MLP neurons of a small language model. Each row is named by its layer, matrix (down: output weights) and neuron, and shows model dimensions 16-111. Each number is 128 + 24 x the weight over its row's rms, rounded and kept within 0 to 255. Numbers have three digits each. A neuron's up and down rows have the sign that makes its largest values positive.
A block is one neuron, or neurons of one layer that tend to fire together. After each block is what it responds to, as a language model described it from the Wikipedia text at the highest values.

L13.down65:081121140140150115111112147107110127098101182141110081112129147107081142110127115164075129122137091132146126110109144113147096128158155124098130171109146122154122158079097102127175164101139148169109135110114122148165167118086154209161118148146159101130151132113106145143131155152122119134
L13.down83:100120193172119141134130160119123160141108157108132170129158168135112109104093125110132154119134150111126151143130163172182154118143094131174106107180099111150080143143155134106154146144152147129124081120156133134124099175130165130136109124101163155029123129130147102132104150125141122102
L13.down86:108153117119152184113138161125134105160158117155176094111157075142081120105141204131146143113127122129108116171120129181130120104147154117164126145143122085160078155093109156138146137066108123134112160138131112144120144160120120120116127156114152157118113118125134112155116091115150132112
L13.down150:125162132136117105100141118102158119162129144180132092148100125114136114141133091138122130160129158116113140107143120141128145125112102138183164128145143108151108135093103131130132132148119126193147115137150154095116112124129179122146136184152080158098091142102127140091136104100123144094
L13.down170:126112107142144141110083109094153157147140142135121117123173101119083110113172148115138109125131118160158142155147110148125132176149152081144117147141149129106113112145171086102105131128113127117081101112134111133122134132100079134176103117105113171162112127118108130136153160115123181108
L13.down289:102119106144138092118121125106067156149113167100125124126115119115121126102088126149138106095139123147123127102125129122154108138132108130144073137156126121127114103145131154128137113099112164105163137128143112128153128150138128102125114152108134153134104131117166126147121149114154137140
L13.down449:119089119125112130105122113120153132139114127135117087135123138109135084091113125124119155111136120192108152116112182130102134181148158121145119132125174139092148121147100123128079159148083126148121111137141122133103132091110121086144123131127089137113120109119141101144124151155090166074
L13.down509:124116139128127174138149115108132136061118119141111123143117100143156142099116168139074139121147096135131136146143128150093174151106163127113098121147143112101114124168110167132132123122098109115114169109105114103160124136119127046192179117123074112126137104094119133164113131067135134114
Song-title word pieces. Word pieces early in quoted song or episode titles, often contractions or verbs (Have, Give, Be, 's, 're), plus word-initial fragments (Da, Be, Is) after table pipes or colons.

L8.down138:118128134150121116101115136126111160170128113120112122122132135126128132165160173139180139142131149094098171148137127126150145146168190110128140078118116084131121127129096128124148127148098106180114122153096162159108154099115123035098118098142170115130128118142109115175112127138132117122
Plural noun endings. Plural suffix tokens closing an English noun, often split from the stem, as in insects, Members, books, and operas, plus whole plural words and occasional verb -s.

L8.down111:133162075104142085131119098108139162143121100129142150099138103097145128128174082166148173129178113162142163162173175152160126133127122121134131143079115119123133115146143136099112154115121149138103155162121080137088125151153107062114085107135116137103108140142128103129075133086109147142
Head nouns of proper names. Generic head nouns that end or classify a name or title, such as District in "Maine House District 119", University, Line, series, World (War).

L11.down101:124154134121181144155107118154138123115166126155126129181154122103142088111141142129122133114131161062125139140072125170148105126177117151157098129156155105113140139098098127101106134131153119136137128175151158155123117105137131134121066144175123106095097118145095113089085114104133141161
L11.down135:108170126119119141180096128135123138127182129081117179152180141115174120139152126119113132132159134143174131091152102129156150113110110117108155114117122149102097115099083056136149159094083125153124132110152152141161146106137146166140184122104124150140158117146140146142151109110129097114
L11.down309:136180118135122169121098116110145166128140121144145145126130157094134149143138155150102128173085114098132095112142126122099103154139091151159117155154173084116129153120147119121129171152132140117156120162111141111121137138106143213103097089115128172114138108148146121108126128130138149115
L11.down384:136139169127124084144127136113158074115107133130098147117133093085103108113134172090126162080153113103163139145102079148161143139139111155126092143097137111131115144099153122150141152097126103129143081133094151125126130126148118104088132182151125118134104132155145152159089142135137122114
L11.down391:098154108109113183105128138131088165143159178153126150134124161125186103167091121118096138108116133169104141157107115079154118137091145123098108135116143130101119120113074113120109176151127108089122144098131134132131169102117111182117083122118112107103137160098143136121103131120142102125
L11.down428:116116188126134143121090166127116145114133084155117153108080107159122136124157132118109112089129116108136138123152132139139130140134118157105141145105122089128101123112152134124126132135131107154120095091108174125120105127138122089117097123150131142119123136139159126131190149126118146131
L11.down432:126109107150147138135107123151112135140179122114094160130105137145169118127073128121141116142133123150126178136142101136129116097153140135129093097091105160131149137066144078099124142068190119138117124135160141139162080164143165141141115150120065091155119108127143104112151147127154112131
L11.down505:070165164144119132112115128112105112144113112144149133139131148139087126161144148124109100162129071150168181098144147136078142137147114140171186155136168106115143142150135122163096144143072131111146118149115137142153135118111130118124161149106106162101085092111120152141125119133103130104
Pronouns in song titles. Pronouns and short words early in quoted song or story titles, e.g. All I Have, Do You See, I'll Be Home; also scattered word fragments and wiki-table or heading markup like | and =.

L13.down42:070134111104109132114130155134104149130098101146112152067135154116115123123096089099128148154134185147071134092135128074097129158112160105146099093123084131108145107125105156128112124130128100122143140128178138139114139113129096124175117102174127103106117123137122132112125173157119119097
L13.down129:116122104122143127132137130093126101095131093151116096129110171132096111180131166081108121131155120128087124136119142133136154085103087141114151120160103119106087087119178129101120108064172122156108155145143105146112125138136135093120158107164151154148127152132117153101102136139175110129
L13.down174:104092145101093102116109141123096115136129108143140112121121170139117084151136113129142090096123169143096134187141170154147129150158127153083149141134106146172082147111123125113118113113143105178174100144179155120106147132146149064164123150093176116117133111176109120151130169138078112108
L13.down180:146111140058145127122117141123130118088158153190122137148131098146123105132087116151132134134130108114147129177116129147137174124136087164134138112091148094134136103155132136143138134153164159132161106131163122141108131140160131068148124128143156155119115072114076128127136147156147106165
L13.down187:123132141131114108132091136175148161108102089132115163085118109188172166111136098098125124124117172100099121181163105125136107135100120118076164105118139105134119126115142139117101116155148162157152159138091154152109138135129143056134147128115152128122129169171087078128117133140121116097
L13.down300:103078132110115110116129155098115143139098116148142156056109142128144084174150098104099130150090120131112113192110169139140145127140126133111168126110130086172151128154126115126121140157157119159136126140103148147135119138122131183095122129150150137115116101157093105098128112144127155174
L13.down375:094109114116117109087125154165096155161125107137104139139132121119153150138190143132110145115108152137127132090105075124149135116112122132099113128103098092125104114132115166104114150123117157128151143123132125115102109158118120050087145112161113083111124151145131125107115175190138094110
L13.down383:125114154120117134121134143095152160125111147123128151158133148155113117118116207125099173155121136079103149149139155117167135143134148104116128111158092125110113141133152142086133116104096118176132123137147124110074145129174159035132121121144146122117127120121093105108135131138135115132
Clause-final place and participle. Last word completing a clause before a period, comma or preposition: countries or states ending location chains (Wisconsin, United States; Tokyo, Japan) and passive participles (was killed, was established).

L11.down50:120150153137133115090127116134140157126110123098133133130145112131136098151093111153128165103106109109106146137149186117154106121129170130145095171101145123136121106112123163160079121152119141181173155151122125079107127102107123174112156114134135161101142094120152138126115132134183081162
L11.down109:161098109104094094127172135158163096077164112124139121140123141144148150145158125155151090115142109168133170145166114097144115157139168138090119128109127125131084125122134112120090122140131111140108116134135098157140101171087114133081136149134135163151137138103093089067127175119109177119
L11.down119:133106136115166104137125159131102080153139077155120125105140120125134136110174134137135124153134148114119112111108157142145100105172096115162128120138125148103115107118116140094139122121126100116125112166103108087087104134114134206125103086134150151148077173082130152093121064109150108111
L11.down238:121102131138150118136124132144141141118138083113149119160135133164097086135090132187120109114152133128128186117150127109136123088169084104129122141142134152081128110124137099146077108117146128098109158120074117120132147131108137154139195117145167127109123146142114099148150106111160110144
L11.down326:110194145139205132132100091125141121107133111117126155111109131163088142116097136137124162091151121159126120123160176121130140108086109115113164105105158156154139180109139136140167138107185123142139147142125102149120086127111139167102146092078121127104108125096133147140138136153126130139
L11.down329:106128069123113152123167163110121154111134149145143127087104126098111087100125074156112154140126102114167174161135130148135122118142135116136123125116110092160155120094106097141147167127118095130105149131127096113121115144134115071162114132131154161108159148110116171151149118142154151162
L11.down387:090063129128153146127114156119136064106151112118164116158138139114103155082107096158114115129127095157164125099118119135150160120113135163078123140108113116111155145189122100120116141125130095107098174187127107134115114065123174146101095118098139131129127108131147083126147108136150136128
L11.down456:136109109116129092083144155154116171102132100123126128094122077119156098147109081124116109147138140137102136129131152128172103188093116126144105106122102081107134109082141164124136144135100125115125124088137129137107108124138180160157121101103096128146146115151122139139133114110170099129
Category labels in tables. Classifying header words, chiefly Category or Division right after a pipe in wiki tables, and War in World War I/II; weaker cases are scattered word pieces.

L11.down46:135126129112115127110108162091163129144129134145118161120139138111121112126128096137128172134119123105142143163135151117162113113105097115131105113170120127117137150132125142132144134107134111156087169129119145125135105135156116060149151118141122171107132116147131173150116078131133142155
L11.down64:131136153086096143066114144113111105176100091137133187134132111091127137141142097160177145119101122122127162168129185135095160127118124157108131130134180139100119169129167084100151166172141169157147111133155103133123123133117147156136118141098143145099091125096115132141152138150108115155
L11.down106:152124110148122102096090146096136114127090101088127124142118154144117131160141168150171138154123127100097137181150174156121112133167134134166142113160096118166139171134107111125096119168089137154080138174123121104127173128122132082141094109142096131118125097135136127134131130136122123160
L11.down112:155122180156131110155142147112109098128132118147128134148121141137109129119148083138118161123151148101122133142152118139135140119114135110173157153190107110116142132098100136130125111136089079119126118140117131090166089130086147071051133101104124121162159128111180140109127136140103127106
L11.down160:099151119163103128172101157070124126112130136099134117132150128131143090137156127106118116123135124105136179086159116145137140094115140134125098130122153118130093147128164148093078166138129147133108135109107114139124142107111122168143089152172146142112133092113176128145122141111156160110
L11.down192:153084133175109149124135137154153101116156106143121147142113121131156127125144112169099111136090095073148173177109084125129141175157098105118133162133117100116165117126148144173143140105158140091135146119089136114139113146118105135150158137111119120100148146125126107125131108161127111122
L11.down230:080128132135077084128112141134070149127133085135166145114122121112132128188160140144142157087133109110128130151130168149114187107097209124090109088143177126116113119102121109113123162170100135161124136161160108104116133085100143102147117128166084130143163114121141094169127139115145125103
L11.down303:121127092131114115099127135144135153132142128079113153126107138136146114153130145139132122068148102091153167117147137144140159151113154093114111100170205132138138089121082099127154135193124084133127122132133133129121133154119087099150121120126165091109110129101149088155102164122117164141
Plural units and counts. Plural nouns and endings naming counted units, usually after a number, especially ft in height tables, games, years, storeys, miles, watts.

L8.down219:132119144110147128160166156096123107145142124157106099149102103119105148154149101145125145184122078145151101151090103130113157147103152166152122135161107138150121091117089143133121109196077122143120089098165157131161143153118126167140126122134136135081153104112130125123135174192112119112
Quoted titles and pronouns. Words inside quoted song, book or event titles, usually just before the closing quote (Way, You, Monsters), and subject pronouns like they or it opening a clause.